config.toml
head_dim = 64
vocab_size = 8192
rope_base = 10000.0
attn_scale = 0.125
warmup_steps = 258
decay_shape = "linear"
doc_mask = true
MLP neurons of a small language model. Each row is named by its layer, matrix (up: input weights) and neuron, and shows model dimensions 432-623. Each number is 128 + 32 x the weight over its row's rms, rounded and kept within 0 to 255. Numbers have three digits each.
Before each neuron's rows, "fires on" lists the tokens most often at its 100 highest values on Wikipedia text that the model never trained on.

fires on: "4", " pro", " Pro", " Sa", "os", " All"
L5.up2180:114128139103111122088150144144154165177093099119176088146137146163152115113115158127124114162126106119127086106144133131135146074108152150103066087090179140130159123164160159116118137017103125069134125100085138185092081121097158075077166110173119114161113118106128135127171143111159097055097221137114120126138152124127122090111126092170085189104171111140142155111107068109119106125136038089160104161135129126108091142100144166117107105113094131084076095120113155115119095111088138091174149112099152041151151154123127166116147160120112105154149160087125169222117188108150087158

fires on: ".", ",", "-"
L5.up1652:057087182100072115083142149138082139121101097074163103133144092096199142114119128111131107113134152163086122176093134075081106131116177108109130111137096167125162140121077075172141053150184130140115198147090108161112173115104127156133139120133113134118135080135142131120125144140077130141086143082058187099192142097109129154141153122155096152140158101112173139131130070124116128124101142158169148102106135134185125161116139120160105104123089110148122112095124165114142134128089179072123047165138208088125154080116173121153133057155155148158105113114123083108140102168237177104

fires on: "′", "°", " km", "″", " mi", " and"
L5.up1518:104158166131121145154115117126093102113109149121119064132151125156145069132168161134072090156130104129098151120117120144127164129147121070137166098113126117074078131080106093082168208097162138066096077129167144175157156177126083136104116150124147087147119114115129067123151154158151105130127124168133181125137184156135158114168127102180046140078119100123119103070110164142141086084123119131160156067137113151062115090112152137214118106132137078057103112149154203102149130113099050130096170122150105216142108098167148133106212115125168101120081140140080117139124124036125093122

fires on: "d", " to", " part", "t", "g", " long"
L5.up3126:165159131086138102090124144112161092131127173179125106159102076103135167098181160141112133140112139169077071134121080116176117150101098092139136133138080200066105097091074162103107099134209123140143120166129174078162117183082129143111158081158143115130114161129143101152119152078141157190081144116113141112105124099113070125179143089163115124111196138211126114117170145110143109084139128127123134161135136194103150140129094137136119112115104120165146142139116142118109182124081176127163175097164152114176076074126109166087158090147094111088137137091118097100096098139164175165

fires on: "'", "A", "m", "th"
L5.up875:107181106117130121142142133156165164193121127123142135131138169108078074094079201151169120123141096107083101122099139096156085151144113135149104099132117096114127146099172101103170151094147123107130142130171142148133140157155109096175159067127179146161150128111184186201107099152148112151144148134122113125149119128155081094097176146218107118148065087104139094135130117149133103120137122111131130118192132016086107132111068122121133132155115163162127157107134110154169154104163193139167075137118140094184093137138116102171158125196115113125127161097071083122129101137194117133

fires on: ".", " the", " or"
L5.up3174:083161182129156137157120143086169081108130171100149109113106119168137101164180099113124072151091178116173145099104070122177130092111166058074108158085141100135127149144190144133135152144132105148150153097171161225083113119071108131114114141125161081165079093099146171134122113150064109090113095165062151132139131160136121121149176094147151128099147148065106123089122187105108107081129108101148098091186150134143094168106099149141096157091115080073114139129146177131077134158142131108140095098204120138129103134108114124158119201148133142091196106131156167166152148145204162125

fires on: "==", " both", " all", " ==", " ==="
L5.up1149:104124203062134171159137145089140075133168100152145107113085189122137133080169099138144068133139123115111105124053119057151097037163122050082144141105041132111139175075104095132141162155170098106128123093052104188094085112182145149131137123103183146133151145084172105173135156153140121114136154168099102096129088149116149139117120104180088118075206111156156123044148113130149095114144120122147166145111126081068152180157125192119159101115061093128137118202124155127118113125140118133134209124174227089113141097120077184101131065106110109121155137109127132155111121101102096129

fires on: " (", "D", "C", "A", "H", "E"
L5.up134:112109140166130144133122135166114111119157068194134108138125158167164065122179121100149141129149090128148082136158086093109131111123155122110085082119154138120134111142167080038145172083107109150134065113093116111152162132105120077129191078173123068115063123075141195077121137130128129196113138091136105104126157095130112093096056142145116155129084142133194097122110123136206139154121176128090173123146139086096091153097179156077114148100095124082137142135056116131192094155097121127142104152110091180125070055136159116145118140175128109131096181103115111089132109134152103178

fires on: " |", "s", ";", "0"
L5.up629:163120188107105163138095125109187118142169125175121169191132100060112111082149161129115135168171131084093098175053130153101126170128141072164114154099117135103115159112143087127134141149172136160067137137141134163052134146124130110179139133151130081136107086180143155128087203143185107125120132136184175118118142150120144145133196150201117093107120140100107082139108140155146059121128152151119154099077148057119157160089125155087225153214133172084060111155122100089103107161171142165176147103169080119100123168117146176103220135159113093159094108218131132183122092079116161125

fires on: "s", "ers", " teams"
L5.up1321:099109079099132131078093145126149101079144139148155122134116101105111113061135149111125139139123086114131143150139120088111104136101150115130103121082142143142129135139207101120120137119137135123158118157098163209116100111106116164097133149124098105126096062111133156142089148140133114116119153082132167124155053104127107133111136134109079108125108110146159085130114117199141076131143108133119104135089219077079164134128121189117105085126151149117062161201132085139109137155137140082172137069090168143118144120117145076183136195088126156131105141162096152188090123090170060130

fires on: "."
L5.up1092:116125139165161188123133116015180158173112093115167055073102138120138142122189101135098105115099135094149126124119126151204172109141195099108090158134104123109117116117159143098084114102082081125146097090068129129132154107088126137168130166065105132170097105123152153139182120125102128081094134090088142181115133123137109134125145121185168142196124126122104133104159116136160115111098122133143109146136225122114067144167139152131140138110027089120165131088125210107135130227137184149115121173129173076129073138138163150141146110171115149108089081100180098161135112092164167143

fires on: "y", "ab", "ar", "ly", " Ar", "om"
L5.up222:183106085134122133071087169144080184155072115115220086098128131122113135139115099047124095120182056161119151104114148111141131096120143135096163084142033119112139127117153138147098107093136125099143110081140155157123156159139166085102175117137172168093141159139122141101125121173133112120130124196103152118140080118115120116142089132118136155079163107157098121106087176117103139135129155162184153121125169121120112191146120157099099126140119179118121177150098169142175218100141131105131146095171167121184137141105152139137165137176143092102084158087108126153116131080149118217

fires on: "s", "ation", " services", "es", "ing", " research"
L5.up1185:168082137134040132122102149171116081133114134144152167130142093205159166111162112120104136137184170144117074134076151103146140142128116152147134106130149130097179139097140114090121108106153125124106113128170152140122155102060111116132136102108074111112113090137143166052149112129140130115109135131149164096117148129085124101118134172121121084175181149084122095168125102204133077153108066127111129124147085136130100168067087157164103078124108182051151181116158098106162184167132155139092083175125130155081089114099165075144164117090118169164136173100102128200159129116156140133

fires on: " ", "t"
L5.up3111:130113169106156155120102096058158068153099133134131087125184080086120132132172111133073139099169148122137132139164174150127128143094116143167069118125111145144166064126138111106137145108125120157111090144112076104091147148114178097098220184150114148095120132139154089123106132141135118164112132112086136099161065092083060175127107123117164153136096096124151098085147106129117119122062109159091151096102184137166140117096090177126127079103146134146140152156120141114107104180139126104106069116158139097146039134108116145152137090146178169149214151117138097136112153126130141226

fires on: " of", "–", "9", " to"
L5.up1099:157144066084117138124059113095166156137107100158156093125109098132091074121135163133118111136103087157156134118135087123123169143145119078107132121082111151181162151156184112138128047118119145133122049069146126114170149076152140087073144106165112107118183123183159155106129212137096184132136150093085140137090140137164124055138176090098119146116119084145093107041140113138128111083103120151140126069110170154106062107168078137122153162145125094093169132087161139167126147167157215111128144196118147166119146120155129118175124103123121091176102180118082102133146176112141099132

fires on: ".", ")."
L5.up1392:063136155104116150128118145149058178161085136132151114132069154105153168109133075158151062142164134109132098176088099013119132149117156155137135119100112159083121091119123101101150065148152110136118100133151114205109125095088111142049161085144162109102138127100156107114110146153100149168107138093110076080147126121126101144133103085186124123127094067104166069160084086100154110119112187155180118077140119118149117162087121150115072036092107136137158144136077192160195111165101134146165103111155184150084172124142209098145114054114126108111150132105123046162160121151163128156

fires on: " May", " October", " August", " War", " March"
L5.up1398:169153120131083121069084099133061152121158138139110129113112079113140113112069169151151134163156163112157144186120132181131150125185134152114059130050120113115103078183131150125166099138132117121109067074103163188099126125099123088160197114101094181158114125040156078127144161140094130146107105103132099119127120101094055121082052100170117175126094096089143152180158098106143148120126126145121179121172160063158064093085121126157083129153137120130186134147090107177062160170094138073115119129134098075082156107080105129174135201133122070072148203089126150155110130128122133184

fires on: " that", " which", " However", " Both"
L5.up2832:070187153046111109106134146143170091121093076136170114102076114105120164108072115140083102160162091139116161190106132108069141116165134117101116119124103138151134116147155115102158117171166069177093141059137132090074136110085141138166104055209139086174124143144145173138147095158138128210102155123050152082181136135078132184147157127143163094136151036131177140137134141100062119075086125130088168133127149129169096174080120142102133154163068157126146098152138104169093103152108089140126058095076180153161138149127128114159128147110135116128136088124147150124148098159208188103

fires on: ",", " that", " which"
L5.up1934:161122102123143138130112173096157110131197123162177162097078171120154120115102086122043163164188204130104130226119097134085075108136137081120077080132124161162199138188139101130140066161130061170106139094087101097140149165137089130102134107154164091090166155081151195097093169118121098176148133150113119121132126084095132097068112097194127108155092120120126139149164150114115124130102133133141151113112193127114112159119141177114110136130154196141127127111025157146189128139133142131112159115149143166140171153166135111148094135123147096176059113149114110162114139145170085122

fires on: " the", " a", " ", " m", "m", "br"
L5.up2926:126133147091159104130066134138150089099109093080134105138076061139161115139092138114102112161117166123093090154102092097122158068141132132181133140090142130105130173136157145111119077091108112142093101138161163139173110166101116127055124114127103150165117142143151164133103155109087134127022160074094115160142136075168102186135142127131136105083172102129137090056150111122194138117152111091176149141122118156113119109102046163143112180107168124142084165196072138123088161115130199129147090164148076143132130109164114164172114192163154121077158146098137116145052137101102098150

fires on: " O", "o", "O", "ro"
L5.up1530:091101109155156160134144160109194141192140067152171156140119071160146155093089125144132141179159116102155130177079144129105133134094181159134126038062075168123139086156130168104174140092083163092099084175133139102108117189127165104160184104144101177144211113151089178181105117172125148178054103176103135153121147113131138154118153186112072121211144110135128114168144090125108098094105134130127111183091162122085145153075118118074075110123149164059137131095080199132183114090134149144228096083134145117136126085152148171116249158164154101158127146144144075110123149111148105196

fires on: ".", ":", " War", "ed", "able"
L5.up1941:166140126142073076115089144132080140118149110139124166151089129138077121129159171154071102132155124131136166198130124126165154141177137192134123097156123104101087129121141148098151084161116092149110102115172180144131123150097173037121122094124211128108109156151159117106171091101128130095132156151121152106179095185111095119093198148181079129113146139101187122124072135164123154118148200149124168177139124098121136169135149124105134105176109148069167113135108126172129088106137094135121072151108106098090144102124190136079060114092112130176150138162141080084097157121172089134

fires on: "-", "z", "na", "s", "ul", "i"
L5.up2355:098152163161109130124101198119133105194128112129098124081099122070174097157161162052112136150158130192146127141094099124126100099114087103100126109127102173102141119127117118102109121120111144154103137157117105111071101130134143113157153078150121137104079185084164143159131121147152129124071135239029077163097137114189130113091123153097128132151088086150200166050124091132153111085156159207180149127103123163139195143084108174101123084117161122131130153120087181069139121190116173143122057093115150110068117096132138131127069136171156124157189173125079127139142113143139090160